{"n_layer": 16, "d_model": 192, "n_head": 4, "n_kv_head": 1, "head_dim": 32, "d_mlp": 384, "vocab_size": 4096, "activation": "gelu", "norm": "layernorm", "norm_place": "pre", "norm_eps": 1e-05, "positions": "alibi", "qk_norm": false, "attn_scale": 0.177, "bias": "all", "tie_embeddings": true, "parallel_block": false, "init": "normal", "init_std_qkv": 0.0361, "init_std_o": 0.00636, "init_std_up": 0.0361, "init_std_down": 0.00636, "optimizer": "ademamix", "lr": 0.000603, "beta1": 0.9, "weight_decay": 0.69, "lr_head": 0.00809, "grad_clip": 0.5, "warmup_steps": 405, "schedule": "wsd", "decay_fraction": 0.797, "decay_shape": "linear", "final_lr_fraction": 0.0, "batch_tokens": 32768, "seq_len": 512, "doc_mask": false, "train_tokens": 112600000, "steps": 3437, "dataset": "wikipedia_en"}
MLP neurons of a small language model. Each row is named by its layer, matrix (up: input weights) and neuron, and shows model dimensions 32-159. Each number is 500 + 50 x the weight over its row's rms, rounded and kept within 0 to 999. Numbers have three digits each.
After each neuron's rows, "fires in" lists the words (lower case) most often at its 100 highest values on Wikipedia text that the model never trained on; "fires on" lists the tokens most often at its 100 highest values on Wikipedia text that the model never trained on.

L8.up365:486537460475511429438487575466528462521542468433522540539439462453513571574571443491505519522491461546513604495453477519520546509444523416537517542572568372533509436471450520462469478419568527472416607490560476482387521442500601427524564438568500544547513523552543483397542543517440514585494533441525503505427517518461520561557463546566476440482527527497486470542550401502478388500530
fires in: "in", "and", "into", "their"
fires on: " in", " and", " into", " their"

L8.up152:458501535492491493629577564436492582484511568474497425548545496443502511466519491566520412495517532526525533417535492521579558484461448576562474530469512592371445428490540545609433524455485498499529530513463500473518511533480452430477594509493429418460415499584432492469555426503492474456408585495519468504557496510485490518546454516455524516462494458477482566487499439481492501454441
fires in: "goes", "wiley"
fires on: "S", "E", "C"

L5.up304:424510541525487461504532478456558482535608497465502449546396533560521547486549480502459532543442494523586482423447507524578506483512462511506527589536519559499514436487497616492520439436428610472485469500514365485470465601412512543475501485554481518488475518478518549428488461519431473509517496467554567428467485394523543548556472485490423541486467562468419605450575451480543435505354
fires in: "with", "and", "contains", "carry"
fires on: " with", " and", "iz", "es", "ains", "ar"

L5.up355:508366456425509585553492462524425592563551494419610548540591513485510486433440460506486424498405494432509540520524520500551466491581586506539509461391540503382536511518383456555519517442540494535476469463580465460490456482502478532520499463444527467507472592470594531416548427459481554544489397438434540514470460407509459543520502458435512473470508545449497406485465491487522450503487
fires in: "as"
fires on: " as", " As"

L7.up333:431508595498496428487463475531404503499516480571511509546559481483508521505548639436424441484444489521473471469497532410511519546519546555438423495564458468448560492473438407528532438473484431475506522623498477531459437517514519450457428497503565509500484468522506505436486568586499438425456469435501566483523502498511451498434458514536482441438497544494398539592503553556586483458509
fires in: "three", "two", "four", "five", "six", "other"
fires on: " three", " two", " four", " five", " six", " Other"

L7.up192:401524523438520579574571402495543520476498498542515433509452414476533575469514497512516428433491567470479479468483474456487444549469523485601521483412590545517651430484524534623535455498493572451569520509542485464520571465479555514445606496381530453466446586567435550520454476516528525428501570537493467499424541432457506575541477521410527489413585459457513465486527504458505543446512
fires in: "the", "azerbaijani", "jerusalem", "any"
fires on: " the", "er", " any", "ber", " under", "ate"

L10.up27:362441503542527577440493523454531480568448395455465538582475475462520442528549533551494374533524562443510526451433571509469490592487581558526504501472538404477470494537543431467452509466513599484540498639468543537467548467430527556444481521600489455463560554428637558553553531557493481568466385474414471459512532402465531573470447465515522460507496558427479593573444531479523492547530
fires in: "an", "with", "matsushita"
fires on: " an", " with", "ush"

L6.up247:480556522519515485476472504475439483434532562398591542457518511556549559384458577568578489423430488530487547542460540455482606547542544521527528445465518519493584441422531470514502513624503446435528493575491441545518509339439559359500381530525507537509554496441433515532461521558525401464590550548422555511507556482444486490436484445571516434551449514473488580506528465505512430564437
fires in: "there", "festival", "where", "alawi"
fires on: " there", " where", " Festival", "aw"

L6.up90:423550413396464604501601528545466512601468462472505492454406598388452503487528441620490472571486510477483479511490529550585512543564468534469522430502479558516453424660457530502527486502605508626453571446460477457468477466434450407462476491446435465433541518479436483531533590532411528454533544419468459507414499505459564507571502514527510469457492526549549456465483482480567508459477
fires in: "during", "army", "uefa", "asian", "europe"
fires on: " during", "FA", " Army", " As"

L2.up142:449489457448469509567490516554564492522513521502560586497538493588478495517516519558538464472473458419530534588540457442485438568510528420506522496451482488441553480577542409554524538464460464514502526523465480404443458471500506576568456433545543430394417505505428580531534530549449574570486550517472532563576475555438507496563452432443479463497529508537438533514487404424465533630485
fires in: "the", "at", "for", "that", "leave"
fires on: " the", " at", "ing", " for", " that", "ave"

L12.up265:494456437437489452521536458478424529508540533551573553561457519566469453497469503397434453595531531575549492542500465416488631465536512490516473466483474543506560475571522500511575520452497511484463546590566509423529404469416462506481543466476539407511485517543559540496520544540501511541438537434485467448504539438534428479526412524425561506489648558489463507447528366523462484436548
fires in: "and", "before", "which", "year", "that", "century"
fires on: " and", " before", " which", " year", " that", " century"

L5.up71:515544497475442539528529351429494528463502491538470503530501536437604425448485556546518434536469515518515490446451628479488503530471536545469494441609506433464579514475493582519508504474582561529429581478518435515500544509463516486476583515470580509462502482441516539463499559521429554387553486500455463545485585490531486505538443502602489378470544476435548537449598519514565477460496
fires in: "an", "anthony"
fires on: " an", " An", "An"

L7.up94:458482507421480488558500520531476510546516494484525485503500567551557610490534589486504476416529615484519563528478491551509549604491474514600452495510509485557530401528625416441472414538549465478404495462528448388548555398564506482449481455411504601469573466452465397474496492459554499519483553484464483427404532482553578444601463470530506377433529479529523521482437548474520464411538
fires in: "season", "first", "division", "week", "group"
fires on: " season", " first", " Division", "ade", "ag", "eek"

L9.up369:507427480549519444566490464481515507509457541417466442468482588414561565471450591471557524577470460493398467474518520530484404411577484555527459390445522500645471533480466482430520474481593522457515441578589402420474528488518537601513469503621546390481578550470452498450540500509480539549518572480509516413498459505576558501425466527441498523527535564485565561525462449474491431488472
fires in: "and", "800", "9", "900"
fires on: " and", "9", "8", "ip"

L8.up91:411467566534509581551522429467480517422440499459479484392528583448502598369489520463494520510462457463532572537358512482498530509440507503558431469508510393426551536485553464527505498585488474456451486547571452459425497510548444476490492466417541496469502543415474499463577524557542475632393477474532458515470432525430536540461543567460523437483523613469482505427528547501530470557487
fires in: "at"
fires on: " at", "it"

L9.up222:491553635493541580477577545490506443482426484547482460548520593510484585586472575486481486518475378557482482504481463496513495535516517467493560528522526437491576334521542465392563487490553453476525473467616459474451521505418478515475516497487470474461466541498463564495536438480449428527581462510564536462528567470462513510453445526435530506506473545404390597486527481545501473517582
fires in: "and", "baltimore"
fires on: " and", "op", "ap", "im"